Part of a small language model's weights.
Size: width 192, 2 heads of 64 (1 for keys and values), MLP 512 SwiGLU.
Architecture: RMSNorm before each block, rotary positions, untied embeddings.
Training: a variant of Muon for these matrices, 339M tokens.
MLP neurons of a small language model. Each row is named by its layer, matrix (gate and up: input weights) and neuron, and shows model dimensions 0-191. Each number is 128 + 24 x the weight over its row's rms, rounded and kept within 0 to 255. Numbers have three digits each. A neuron's up and down rows have the sign that makes its largest values positive.
After each neuron's rows, "fires in" lists the words (lower case) most often at its 100 highest values on Wikipedia text that the model never trained on.

L9.gate293:139189151127104143081153126107153089122146147124121132131141099130156101151124128136154129106104116120173159081120135115151162180121094067150143111073121133127131139109126174137156160112099158127121128093110100161117129173098111100135126174146152102160151087157122119075107111129135124096122153135114092156141133137084129127117120140156098085150137128134102072159133097121156170145148131158111155144089122124172104132132116100156106163115150146155152107110098108169133124118128113108099151105155113171107137136103124144139151132136095111148146135126143134140170106127093126152
L9.up293:128108116165119119110109074138124097115138127161138183131158135121136118119166176142104122147151125127093153166124112108096120094145125109140104103144106121098117143101194111118140140132106084149101108125108121138114109124152116086120109083104110104119102131154148109086162131129151098124096179157102117108133153145103101125118103137133101118109109098111131126148104056119081131138149144152112119136154117107123116095124158125130152126119115162158102140160109153086126148166105124141131131141139100150129103144119098145114169127115163094164158139085182136170137127088106072094
fires in: "is", "s", "any"

L3.gate316:097133138106100109107103125133116154117168107137117162111124136145054116107119146140159095114134099158118134116126133130147150177092120138133166133141111141142124113145133108183134112095107116144134111133114101170136121162108103130106070112148131103136160164122165164140131107134121102118105129114129129146129142101173133091124110163135058131102139135148093130078140138106143109117134135141131137125088086114107126151204119088124133136167093136142118090146106127120162133094120163127084114121123123117128111160118086129117095124102143108131136147072107186105108098167117171117
L3.up316:111118103124109122133135142137159095073151134160096128088116119146119141095117122127112124084105128127116122136115125163120136143127117140111139070118125132088171137107131094166151153109082140127137140132128107174124135114131114147129101132112128153139191137122131122167112138131154158074132107108147103146130160110136148099092134101099112080131141127125111145102145126168157099141133135132124184132117137117149162127110206093135056166131122132141184125142136164132111139056107111097117128107106139101127103125131128104121094143160133137130117135158161148109097147137060141114
fires in: "they", "appointed", "top"

L7.gate407:102105101116113142110160108071148109078110165130168115161137119105113140138156137096119110168115092135157138120132123157080134101055119162117137181067105117114121116140105119119117112099110114097115124170094124139136116110124121094124140101135126111128166115144109155123098112105157123143088139165134114183131123134103155159118123134112129095144099137106086129051142173127134115128113146137135130138142127091117146146109117136132131165131103082165167132096116114090124139078115157112137085116132147140113133126105119134127117165120136165139093163129176106138106114091114148136
L7.up407:096125113141118161121125130120131112112163131159162149089134111129122138137130122114108101160127110114106135189153085164129153126149135148139089149107136152129121163133136106138132149118121158127088142156114109164076143107110100120083126123135149097088164138106164123152145157139121131119114141112080118082115104121109166130149138099127096116117122114189093122096151156095112116151136157158135149157129122120142097170139078124064136149160094131118137130150081143154134122181120134176123111160122140134148134101135108123100139104092126095135167163098108067147124157175133132115
fires in: "same", "such", "there", "past", "following", "more"

L4.gate135:130109162137116141094161089096146127103147163104142136120140145171133111205137154128135162141134111137134148105111158117089169167117147138151145126160114125134147136143153106138123158112114115126125098153112086149073134112134161130140125114158082124130144166111134141106125138123120157066112176132135126174133141157163110137129099145101099137121132150090121177126149136154091159144173126134128113141104137147089109182174160149156123162144074125083103116155175118135151137109118144120133181117104166121096096162127150144140130139125118140141121128141143156102135166158113119136
L4.up135:102156099110147146158142173108173102144135102147173137128085113168123084127150155145096091136152151116104124148107090129150127103152145126158100109105126145159113122106119149138105110118126096136114150121085100127138121133150141102162133102106154131145099185088067151135153125160149118148136111101149149160147126125110128122118113123075127122110136119157141132121131137110113145107135107092111136079200146155124125116137119124126159116164107151148111159121066138107149174195142130118137111113127141093132159128147125121141112113114075079167104148133110122185112147137135136134
fires in: "them", "themselves", "constantine", "candidate", "march"

L12.gate43:139123088136178109147137133114150124150075127147115097152120126142145104149101102122090140135095114175119130113107088142110182118141145131138095085153156130133102125147125095157107170121123110147089162146151103117102148123071148125150126145126141102128111113142181107120147132124106144157157155120122098179146138167115109134122127143133089127091107177150107145157114162120123123084110120131148149124145159110158116125127134165146064128118113113162135144119110127124107092087112118069084169147123157133147132102095121116136092105168126115120121141104107153163160148112071148124
L12.up43:120156074158163134123122140147122147084077147164125144140117121141129114149099134127100145165050082124116111102155123190130107131106153106160175092171150125135141110157136079078123133100115092113127138112148115074119117123129082139126144170122138158142116092113151135126139144158139113159161155138084128161145125136173138094108136137142161158149125106136130163112148115096122134108126101118150105150150130174168130129139113126189081138139157125149131123117124114118172129118117157107125124144120170126134106116093129152126122102162131101129100128108102126132127177130151126105
fires in: "as", "assigned"

L3.gate240:139179131120177142117139109133120109112141129105113157127174186141123143100122101146152074138133075163115133124156098086144104137063118109109110114100142115115146136144136131124158149151112127166119132146108090114111132145111159116176167175103071119108076129143109154134152142115127105128117096112137090119128108102122103104122144102164071154128116094122127084184156123101159141159146141140138139112124114121151117114138127135080110108120132103137144114115153179127116171118131088154105091161104157136092102108126131114154133154115090130132107152137110163115117146118159152133
L3.up240:138136129110161120163138097154170128127147143097107103128101154144137112112112121182133074119129095160128158137155139133169169131102093081120074136125094116155149111137144098144172125142073099132126105124162086122119158121107116160163127160096114130170130127140102106140135133110143088096148139144121125106136170126130137108176138164107076103075103141170165127136167111134157139097173121141113097098133124127131143125120119179101135159139166127142115107105118146140113129131128128134141101123130152123081101139138101156108104101153089157128075154116114162149136139148143135151
fires in: "south", "km", "east", "north", "southern", "northern"

L9.gate494:108172119167101108133094103116085133094118137144117133095148137123175126130132116074120129130162129146120087167094130132178113093101130137128181116154144126151136140110105147137128130119158140098149091132142124139096133089131124124153095093112114125144160137151098171134118130130130134159092116105082138063114115150117136163186143144122118147167073127123150150111065146114115146121137100149111146191117173115145146143143146102121135103077107136117120159133116121130136102089132118141094141154153130163128115154135142123163174117158117149150141108110107152166113110096139118157
L9.up494:131166103110090152109132102138135105161131130102155154115187085142170123130116146138149136144132168152129156101167138120132135145134132145150178118153114164101133115096150119113119152108107128138118127145158150120131110112098125071158069122137140119138131129127108167108123140069115143143133143162148089111109039142086139134098117148078099156112148124169090141125157109128096110142132118134124120163113137172125106110123166091144140091110151134125158122130149139109086087098120133146136099111123122097118139120103135090173087133121148099116152115128176147125110121154161123104
fires in: "following", "to", "upon", "despite", "of", "by"

L4.gate318:140097145102147083099114124122132146082163129114128116160142129136143111155137130124171093164106124131160137091125156125086129089101074160158129124171110085137123180113131121164124101102167113155117115145087100184139117112148125162107156122183116102087102119099131123163142126109100143082152158153162115152103101106094136085110154126142122109131097124119102137117126131132145141159137130161098154111147124129154169156132102129113138149159115130090134096113107083172109145124130131124143128118146167100109135146143148107167126167158165128133155111124116129140145110104097158081
L4.up318:121109099136160117134124144104106112115110101138154113131123141118131105129128113112140115052123070133099127145162131115143158146182148126072147127125105142136154126105092067143139161125161125183142085158114155077134123157140148135133120128129141140158136132135128171142069142099146115105103073101110091135114098146151082131130112123127135087119105143118082095122141098100107124120157128114117124125127144116147125127165092140105174131149081145126165083115165087082127130113114103118130124146091113121120161115114170110145105129104119164148115145158123137117164101101100129145
fires in: "these", "them", "themselves", "then", "group"

L10.gate450:141129098135073107106135158154129101108130143107161124108180161150094078107149123141152120120116135143082128132152126121125102111139110129127120146095173117102147135133161130170093167106088108096178124136141145144099130095133089078150132110112106118080124106141102169154120108098140173153106150116102130137105111118157108138116127161145116135119115136122094138083149090112129124103130116175109154121114123137150157144101144091113171110105130112099129139150142089148119133128148135102102123105107180123145125084090082117089103136139181145125111164145106085108120138090101127152
L10.up450:143131113128102096151129132163167140132142140131117171126188156158147079149122085126104116103132128123104078152137122161132105120113100172117131150113120121137160149098157139177090121118120093114162123078114118168120103140107083079145103103127137115104099122131120164141107142137144155120104137124105059112103138122162113152149141105122100166134093149110113124093146145115111090057124124152125140117106124122136133101095116107174131111091109154140131080094150112129116095108170126152125132129126109142158130121121123168100090156122115158115075167111157135121123130157117108119
fires in: "the"

L4.gate172:150158109089113120161154102153145162148102125152157103113142132117133139106130112126074172093148128127082129133142113100148103140132129160069146134131104127108105143083158127137138124141144116125116133120148148153149131137098144098084137089113117135114104140143131157106100104151125147144119093169156124140120103134109144121128078079171107126121096143141095147076110159202101144134121134103102148144101173083128148149130162141136143111094110163154108126109126116139183102140111132103102111130172155176138170102077085163133136146110124165120127093114111120125130136138112115122
L4.up172:117114129115097142130116111154115131102119157117071154102114133168162114116129110176130142124163108109103123120129111170110122103097137150102151159120144136120133147093111111115138118086127090057177148144091155139140113098140131137115154111115126067132139137161152113109081160135094066161144101092106137129085113138165164127168110131092143088122139088118142128112124133134142110110138131098119105132074140134120134122125106118150103132124128140125103090123138108141112191138087147084138160139128168082115083123093123155129108163093160125133114143158155129137133136113097112105
fires in: "s", "this", "its"

L10.gate333:155099125094092150109086138063123135140144138132159134103151132140138126137116151138112095180132094162170102073088104116148144109110134144122139129135098082150121150159113159164105180137147111135170121106103110168153128085133130140124106146153147167084180130145108094127127126081125146090142111106132107144134123138114128137153101097114120125150120107116157093123105101131138158118153101127090135159108106103135132115134103171135130085090132128124110098175137145126139174130162173113132128103129118160155146128140091113126142159106142115131109144129169137170178144129159097107
L10.up333:104103162107093156138155117132103155078127142147123100117157120105129108130135119128138131147092137129116114095136084140140128124108105099104118129126116137144130137145095152174104156102131130116126130155079139137148096157163108178150124114138127134105146131106090125139136134117133145119147105100094117126140096088116146151135108150117180105099165165101105125105095114126142168164164146135165134122150156151097122140124092129142146159092140129170116110195156110134123125080156131145153111123118115129143171171143117181153157116120165138140146078127152127127067161124202095124
fires in: "the", "he", "off", "it", "his"

L4.gate381:139162148096144145074126130084107133137141124129138127151117123126149138090112129165092100155142161121138098162128135141173133112107113105146197094150091162133194175108132152168130155135103140118140131127114137134147131151126099126078123170098131109159169130118122160126164068150136096121095162113149117146145156117114104128130124151112111110141116094153136142130079133096164125121131134127143134119141127081119143114127141128130119123136127121100145135127138128126066129175126116108118046109144117120131140145113116126162096187093132128120142166080131097107127118172139149109
L4.up381:111143092134139085102162169074098069176122122094150118101116122143127135126101100133154130092159158115092099132169130121132087106107144137139111094121156133200121107134139146117139135132180149128155149132101122129151161123108127133111125109115107189111149163148110177150150083120103130114121152153106140121114139124134099159120114115138126157121111077158100141109157134150155149123129154109142113121125160125152123116153127120168120100133168157109108173124112140100116131120117105156156123132184140134107094097163139154099142125113123135091080082171129146113112111114102124151
fires in: "appointed", "despite", "during", "when", "by", "my"

L10.gate309:159089085132098115129133102131170115122107127080114078115118132121140160103087112112129139163138169095093113179140143176112079077123130149141118089137132084127170128106143117113120157127147133130102107126162133123123191152132127131136114103121143136133099148093120170110117136135103158096134138102106123135113140128142103151108136096106140111148095100154118136147128163121145116096080114121099144139111127160165178139145158108161141132110144127148094122138128143164145178108089130121150125126143146142143130154110091110135140099102143170128098133159090141126165086170069134107
L10.up309:130164101134136127103166119141129122090150137134091180081125092150118138110174094103141157128100150130086120140103148114125113116081163135106137109129104175125143168167105122102151123120138104137123131103117125159128121125102149155103171131105138127169124074145171136129135147079137153166116139099096103147103110120121103111097116166099129119121088096132080148140100151121156100137154143119122128143105124134129127101147187122150136102110112142138110096160140131117166095101113136127096088136093146120134143162169129148113120183132151168137111141094135108190158151144119118161
fires in: "after", "where", "for", "when"

L10.gate342:131103141161150124132130120122148104084152094092119121101158158174114086130112136161140112128129128140137101153154111127152141142086111144112158158144148079149125150114117160120111124130127118145119151108144138143129120141146096125131140090114157138127147125159109110149169122147157133178127136094107115143135097111112108138091169090149115146162113136144102122129139156120149099123119100110110140172137126121110144147119137092163204145127112141163139156117162102152117140101109117131147114130143132153160142104096054122058193135111184115149087173168156118138124116142083138140
L10.up342:143159124103097099115111126120155142105114141144132149146111092115119136136142095134115080130153202141095127136104086123089198077126113129109141135149113087121141175125154136101116085146097114150159111127138130099140097108135112116137174103122138127122153143112119123146089136121104128115116124148128130159142107129125114140124146166113176095121160109091118131100094155180098121122136121184136115152147155144132107118134130094153123125114106129108126139159114105151069130129148110069086168152131128142128179150134149109141061146135148131152120122149145098140111138144109073158
fires in: "a", "the", "driving"

L12.gate180:123168135135151141139123091149115142130121133118183131112088147116125075153110130119114128140123143101132114118126104137112131117194118128134151137128103095131180122134134144117126124107112161135149132152132114110157130072098103117157131154143145127149110147142125163138105136152142173134110141109086100190137144108157118215136131100113104115124142117116108148108112102087086129081123135127142137109102149154106143135120141127181144088116128138117166161096123130128093115178087146141123130117084138135114160118142086146060102154148129108154112124144093122128126135104067088100
L12.up180:189084119116114081110113148126156128091152108137114086124124142134129140147145121088098141166117136137109126129099124141163132090144116156129086132159114096116123182112103152152148113148132096139121097125095122116185157142121122154115117116111144134115116135163135103147126144148112126111171115134161124124134083108139105132133145120182103167143151105127140108155141185102150113098125140110103159150159095098143099074060153110135104152117151138087123157133105089157135074095129168118121131123143118130107121159137153157147162103148090122139116122170102156140137103143117092115
fires in: "a", "of", "while"

L7.gate330:146131160095139117131113142118145101156094151138146129124117156119134114157138150126103106142154127133142070152118147116116129148103147088116127146104106086164135151106118180171158119088087120124151144159152139120147125145097145104192122129132134131113182155130090112101068137119119116134095136071114150155126112127111146087159155119080138138127116107097057141145098152142106131150147148137107109126127097141140125141130109111130119125135083112125085145096090138140094090150116157119143139149090072095149117145116111121121102135110088116082158110095096178125136128126131110109
L7.up330:157155165052133115114121124127139104119096135109176127149148167114145163150104088125102170112124136122185107156125137129180138143127164127112124142162124156184151135116145148109118138103141129172143168114112120132117125134104116121126147114099131140151134103116112150126165149151136117139144111111139151134154168127117137134129115160138133106138137126149101153103084140153096089142143144107161127137117131133098093127086141074156113106135072134094101121126117141139121107098107161103103104151164125111168134190111120174104127152113120166068154112093141123095139129152163095147
fires in: "that", "which", "early", "time"

L4.gate457:130108120134118124145132088143149173127119133137139135136122125104119127114135063149116094113109124181150121132076138151083090094150144103118152135140156112114074102131132121175136109114127114113105144129133152116130080114173169138126101159136098100144125119154132117097128104159134108084121139113099152109124115088170138112155122109111148143116076156104110123081126113109160168159131096148098122135147128099123147142127102097113121083147197082173117134128132102177115110132156103074125122141126129155139112128168110091129131135135095108151100084104121142125169157149110108140
L4.up457:170168160127118126110117139144114171173135111101074096117187113183135124119124155134140101071159115138109110133138108101128125121115099123136097093097142093139131144149115130149149115140140091124130121116114112112155162150142099165181113137103149103139086119131148119149145136129096153152140113122108107146131098127121157143127115072112126100090137157160116111140120134078173104097100152155132132123090154102120108073112120116094141104134149155131127131157147139127126141121139147156148111070141135124113148194094132151144121119137193151094097144136163124133141122144081112122
fires in: "and", "tv"

L12.gate252:162128153135152118147112156113104150101159123129148142117107110137134112113111163135110098118070112132108132124151160159122147135114101077103123128122119185119139115133121146127081160101156134128129140080134142139146124049090113131159149144127136130116129108139116111113096122128165149113122144066092159136112109133134125172150154182134152182114092124137138135087119137109128103126144110081117150107119141100144108111184129124124203106158155125143085102108114114124114126115169175148108129088124168120103119111170121125142118116127151109134148112164138090158106146087118124150
L12.up252:109160085150125110127105063121118107125126102120111111176165117134121111086094089126133141099149157135083117161163122151104144176098139151132125107148137131117144157135148145147092126085133124136130114109155157160178119142133141170088138118104120078110130106131157125125110119126076167104156081170092091171130102111121132127129129150157123144126172101099118109130119168147117117095149121145103136131132163154159179108156179150084128140103114136094143109140110133153112127136149134147098176143106148087110141146128119092129138174120154123114137155151136114145149131104097138131
fires in: "in", "of", "on", "near"

L12.gate160:107112113107113175124103089088113070088162171127111169114144120142188119113148163121104102141089219130127115126135167129152112108118136109086134130152147137105166158124117118131145112138120130139069101091131131104115124111080152131137149114131137143154136177135150134157110148141111131129102144171158150186151139121131105169097160146130139137129113168105133128128147130105104109111122124123132146106131117118128138146161141109116149136122115162123130185108120117131150110107155126146130098172095207139133114130142126106125122121108159126086119144110161100139086155129121127114
L12.up160:100118110151173160145106117178110092172113103140131136126114176109140150156096127139134144139143119141119133128148098140062132175159109140089120116140134122123178130163133135108127164123140087157156099116126108135128095115084154126145096094124135108135132150120118084093143119170159137108119109089152150137131147141137114122161090139135113142110137188165159155097125153134170123126145147097174124142126105152154097143157148162117132100115127100141123106122114110171145158139156170121105115124186112125094106096143124158088137115134144097124097125109152155128119167119138192124
fires in: "in", "from", "on", "for"

L12.gate36:134112129098076149144137123132124116122154125119123145140108097172128136173152131099134130149080106076117134126122104106132138112085070075144113117144132107109115137129125116111152166130117127129095095136120127139127165124105137129147152144109104132162166114129146134099091159122079111103114106116130131139169068097091139093115114169165116122138116084080099128160112116187152152140151097145110091130135137125116111143183152147162146148151129106136121106113106122121107129110111091159103093160095104152177106122143169132137141129131104165089123129136161154103101158142128175117
L12.up36:114124101121089176139100076142089123124173130102133129097149094129121106099077132079122151137095095131148133108147127131153133156119132155125133150121137108136098187105106140138138092085117104129086144137151108127106160152139106139116130148127123087100090120166147100126138111158136122158149149149108134147111159063118120115111134123127133120103106132161133123155151088117126161113116094111125129129140112137117159179167077132164160139130148095171056134120100155117116116129119111136108147110165102152162095108099135150134129144128075145097106118115111150142106116072153119144
fires in: "was", "as", "is", "position"

L9.gate370:143124124128124094116116096149150095121156118114101120101118114155205150107153097113121122140109158174101132149109125122124137125181151112124154143118105115166116133109155160144142178109190069095117127123111089109123139105131100139120114109117127102110083150106120145094112112115098169118132144115119132089119118127128128140146121132118060126147121156108067101152108145134141139132115129140148115144102137140109131077116123122144132154154114071138092114124143112127134166166166113145086135158133107190156127099116138156126135105174152143116130118124144135081109105116155157072
L9.up370:155106124137131110128068113145167136119112125131120142145120144133114182128170156133156100122106116149094146177083143125130146132143114103136141082161134140097109157160095095167116115102122095132104132117125125131100139171132162117137127140131107152159132111111164132098139122122094117100123147163141101135093148219128135124149150153097181132131143127126105146132136129117130158124118128073143147159137089113139109142184092133129180065134107106175132147124106134145106129137124140112126124100124107146090120146115058111093113100111099105120147105127123120137140156084112144142
fires in: "both", "also", "s", "although", "if", "is"

L4.gate201:115148128147135176144129152149134136130096132132103099131175145165143115096128110118158140139149174135159105151105083113158142162138168066128121144117144131096135118103152150129112142143154155072127113149131120144124157145154155069098166121138142123120153119134129122131155123118125123105126083112119111104174109081099140125130155166110168137209121130120175112112114114103107160116143147103112112157091161113173120108158155125133138116112125157162108143126152136081130147176140109137108096124100113158127122119120159163112170135139130170084105144139147084139124107149141104118
L4.up201:092101142089119093120134129132146142087169128135168146133111098145123114123134167163127085135099107097128180100153149110146135089100147141141130088136129161138164113094162103134146157125127130156111140103102123145161106139129113125137118166095144142168127119154177171163129122130122145066155144106208141147148131137126192161143126110133111120114151121134120124155129105133131146103132121089106152117127125128125111171165171084141139150111173125115126077140113103150096136112164129152148085137151169146127105113126133092122132115128154123119138088117114134116181154113118112094
fires in: "of", "following", "fellow"

L3.gate497:141165117126125121140109115131198124147100100139149143122129083132132125116158168119132160150133168094148131090101115111118156173122181163145139108135161064153114173122112126096150137133084141124117147099118136155131157137140128134133173117161107135121150157124112115146109100153142093140114127132141109111152122140135126088119092086174158137155141116079109110144050092140100119131164143104129134138122152128093173108124139106158107085100115108122121111162107139151127120149131122136110153112137131127102116172113145168173154151104151141073122110102119140109090098146150118130
L3.up497:130151138108105129109085162110155124149124133124134143138135144173124094138159116114146117182118111134142135064112116114153114118127142144138138131153156058123146115086106137131169173108114124162145188109124147168107142129150151091147153113092112088136136138155139100113131125146145111103100127118131163128134136159127130106100079083137127084134104137124109113150105106058109135132125173106163127129133153113067116134142141144136147115104125123136161164160131119122164104113091126127092150116106094124112135148122121152139142103105120142118104139060195130097120128144112146167
fires in: "which"

L9.gate147:135056125180153106134156138094100143092121125086107116118140161112087086160156121169143150115100126145143165151137151136110141111138138112104109093108096136150135134143122105127118149114108101162055123134150108106129098083164149147106109117146136127118138096159118152137098117137136113145176103156146148126127151098140091131149113115104101098160090126173124120087128078134112107147141135140136140127123130113115071141127180117151163123147079151111147136134124111140157113131129132137129090119131133142150114095137114115141087172119149098121162130135166119170101158121156142181
L9.up147:136113146075194119118109109094167146126175094099091101139102130177117117142123136097135113159100121106127126087153169125133167135173157095129147167173143125149129093084110142108135126130121144123140126115143133129122134137157134125135147103163140093155139111144124146133153083151171131076139104146138123119142119182140072121152130116149149118128145137110119132140117128143082103083127129120104126115136153109136125112115163146126105046157110134107092125170109102115134113117152173138103157135139117102169145111098150132147127163137118160149122162136141167178105137143151142143
fires in: "no", "non", "none", "nominated", "notable", "noddy"

L7.gate327:147162121138096131139107108123162133085160104144152094137116135131163139100087097088110108123124115103061145148136157134116123094164131107163113111100121143125132071101125129110128112102145121154145144125154128115162146101104083099154117162089111117113128159101097133130131148120086111119118112123154135084147103160104109161125131112119163162135137117091136119141076141115121111151118078090075125136179194099149109109142154086115093119116096131095137168069113145122126122100182143111128112126166112128087109132123104114117129147089133134112128152140133127154126123131123111152
L7.up327:125095099104134059121139152113106142107096083080096121125148158142168087131131131134128134117119122125120110173153152139066100154106139119143100122093135137140152134150155143145176150104150140170144140135129139131145119072140129118111123097146146117145131142146128080142124122144149106161102114104132110135149159123134192188127123121135165168114156144139140166095099159098108109102125135129123150158132144154157161145116157107116137175095144161132179131102161105117125106105132184087132163152125122105147124134142125132119126128175141172129104080139154138093133112141121108132
fires in: "of", "to", "featuring", "during"

L3.gate458:124128142134106166134126187145134112107107106083127120157140144104140150106140122140098117144148143133111137119121146119160165105170138101110182109130129108136124084138134108125127166091122136110085145165146123128134117147146128119161079201132115135081113089096118103198129135140115105165148146138096129149130090126127081101177107118106141105103128132174134109123111161084159093130111150120144105105139104123187110134145091124129095124161153139141125148134085118116130139174118136179168116130172124093112128128118116141095121135158102137124144153165127136120177141136105142115
L3.up458:147132151112150114124130096158124121151128137097138142092172125115122143106119134143111118159164102127123151122140134117127086112126079133103125121094113124184147119125119139095147129118113079100159101154110145103129142156124156168149150145173089114089111129110146129129141099154143152125186156106142137111121145124139112104113178122142115109140119150135147111164107122117158141102104186133132102115144121126095138125095081124148086135129093096102119145096124121140121184139110144122136108139183135158076184190113114120106171095160169153174116142122133104153104122128106126178
fires in: "high", "south", "near", "northern", "highway", "opened"

L3.gate41:118126138144118167112133208148109186101166147119156102117087110117132124096126136135142157133140127142166145146136125113125148177113121098126137114114120089123150129118058115154198137104115121070134170114128148108160092077145119143142106152122128116133121135188080128139143110074118136099102104118117148139154128135152148115086113164078119139093160148143148108131104136084114122132158131109143134154156141135143095139127118155145160100150150143139158106122117115105121095089120116117119126143131096113139135133143102093162108138131141138114153129096138154140126179087144156137
L3.up41:171151096153137181088123169139130144140119153127121097122119111137145126126104132094123138144175151140122151138078127150150147129142134143114092138147107119044150076182083135136180110143141106086067124129174112120149170095148103121138138116139143155110102152140100111127108074109110111147088100132107125170136108163127070130129123124154132106083125138136127168116169136130139148132142121111129133102163109130129117115143108130167175166135142111128112110100119116134137096108118101138116122142145100120109148124143130095152117128134170139088155164095121144121109084120123118133
fires in: "and", "in", "die"

L12.gate189:130119115129144148132113153113098145154153150144095148147136144157105156176117111106172111143112152128140099152151128169140142115117104129117095137141179153070109134081140112135136131060137091143114142155134140128137158112084122167179139147095143118105155141078148104111122184117145094128126139147114099154124128130161157136117154138148124143141131133135131113079135110128123153110113117147147126100167136152114158138151131088135114128099087166098081066099116129166154165141108176093124120175164120126128112123127109145125142126146103132117134088134155131120103120120072157167
L12.up189:146138149115142159124160169106125144115162139176135172134137082158170124138128131096146119165118144126124125135123123120165120075065137104127108079135101142145115116099105152123139110144115128145122165134132105139119105158106087068112130116093120150107131126165129126133109131096141115121200147084146147123093125149176088160100123148093144149123143154111118133131123131119127079116101124173119083154120137152067130094115116109129139097122121138145105089109126142137155156116086159156145092172155126172136104139124142104148137140143157125104098113121149165155107120129100110105
fires in: "an", "any", "luis", "in"

L7.gate147:074117093149130098139128115123121107155104127157105105166115115142135089132112115132167087142088127122087141144147092148127116114115082130142177154129114145159099108103142114167136167140161113164154154125126100144108151146126099144128115159107171111163099103095150138129114120110122131092110118089142143099152157108132121136131146129107132144122143098155134107193107134114156136135117141114145102127119136131125168139110145139141094084141151099168153128156146190132089108103144111085110169165143156143160076119077132141096085135125153097105100129138130098137076100147141142137
L7.up147:157113109136135085115137162134124115092135165147074114142127129096092122079140133041108094139127122149120115105145178159155149110144086122107115154123114087128187110150104113138142137126125130106101131138137119117141089143104133183150097127139126145116092143167177144130081127125115084148107146171112120127078115110094150099158148131079126105139120115159155122100114104097162095121126108116127116111139125106116117120161118099134120147160145089144119139146107122109151135166139157183124151120132139143118104144188106139115120147138167132132133156151147134117168118119167139123
fires in: "as", "became", "become", "consists"

L8.gate276:158116108121182138101116118130106151134121122128124132135125142103108124130154134100107097166088084110159154122132148148136161095158102148100158132121118108138136139124150109171154118104141168127129108130170124116096127075135099156174137109130152112138152110104116197149123091107141157131118139135163085101132120142148142118134153117130111104142088133167128120044124155149119092134157123112151148095118111119139127179080117090122127075142131124155131107126120161128146171133116161142146111144117205131116164127167104149120115119178149116106146176111123133108103104143133125135
L8.up276:134152097122151128152165149109103109111102113114134157104140111138142087132133162071164104135129096102158154126147140138146099184136126150103118154185101185108143181131157133105152074069125132142130142140101121136153187139112133100151156149115147092110066150117140157102125152120155088157128128132124100110105137087139121089122106127150138135159160135117136138122130163105144118129130141129117147149090110162124112130103168156134117136105127115091087132132161150133091124127117126135088139108123140134138114094136188175126134139136097168123162140119136121109104161120134176139
fires in: "there", "in", "by", "following", "from", "of"

L4.gate110:155136153119109131128164095160156135147110122122158136100153093120115155123162138103108099114119126125125118129138148136104136121121164140079157156128094145105164104134125137151132147124151126094091148133116129063092141194096118145103099163119151095158149123102084093120075095145103128139160118096146121138156058160149123130131128117143155113149073144142140126127137117102101114106102156164123099152161133139133135122131145082102063129068145132159104142163118129137125155136138173129125116137128160116134126140082117126141137133125161161090095108125126132130089099126132084109
L4.up110:142126155130141167139128136140176163122152142162145155108157132152113112161087121129151135107129106102144125139118142170155136138140116153144132150104127159125115126086143112118156149130086110099135093173148109131124131155141123139107117149142111108177148123155065134136129093133102085151156145142134159148082120132139099143104128112156134128147091108119115127077142188139174119125121094083143102166137116135130102170090150155147183145101144173139100108135146143194106144121109109130087154126159151111111147128103135119142110121132117183107100105128156126074118142118106113086
fires in: "s", "his", "he", "its", "hospital", "boston"

L9.gate11:099153148159133071102122112135136118114089085138137140111114088112189111129149112099132090108112103133143134145118138104132165078136184128095131127166127148111122171125117134168139169107130097130146142151133135088124100141108119110186180109129118077127112072105157140136112128122178100128114157112149074141101129126111131143127130099110115117168132132094134147077116159124096138094145146125123143100148115112121107154112147125106166129099150135138114147085142118105142153199147112099113125089158134166127117133121138152121114137134141135140162082104105117106161144120104131115
L9.up11:168125113169110137131107141124118119129113109105151091084059166131118126088131142077123149162133096145076151140128164141162123118105124169165098111147105117111112126171102126102124136097146163140109145147149148124103147100147168176126144144158140094137130125153141134133148105127133123132104137093138113141126101135101163146131137128153110128092092109122104137115093138136167156130094141165141143140071080150173136131130147070155154099149108115120128118117107123106134097120101171170109140123110126157120068163128093171146100105136121169128143110111125141146128131128083148112
fires in: "as", "when", "while", "although", "if", "though"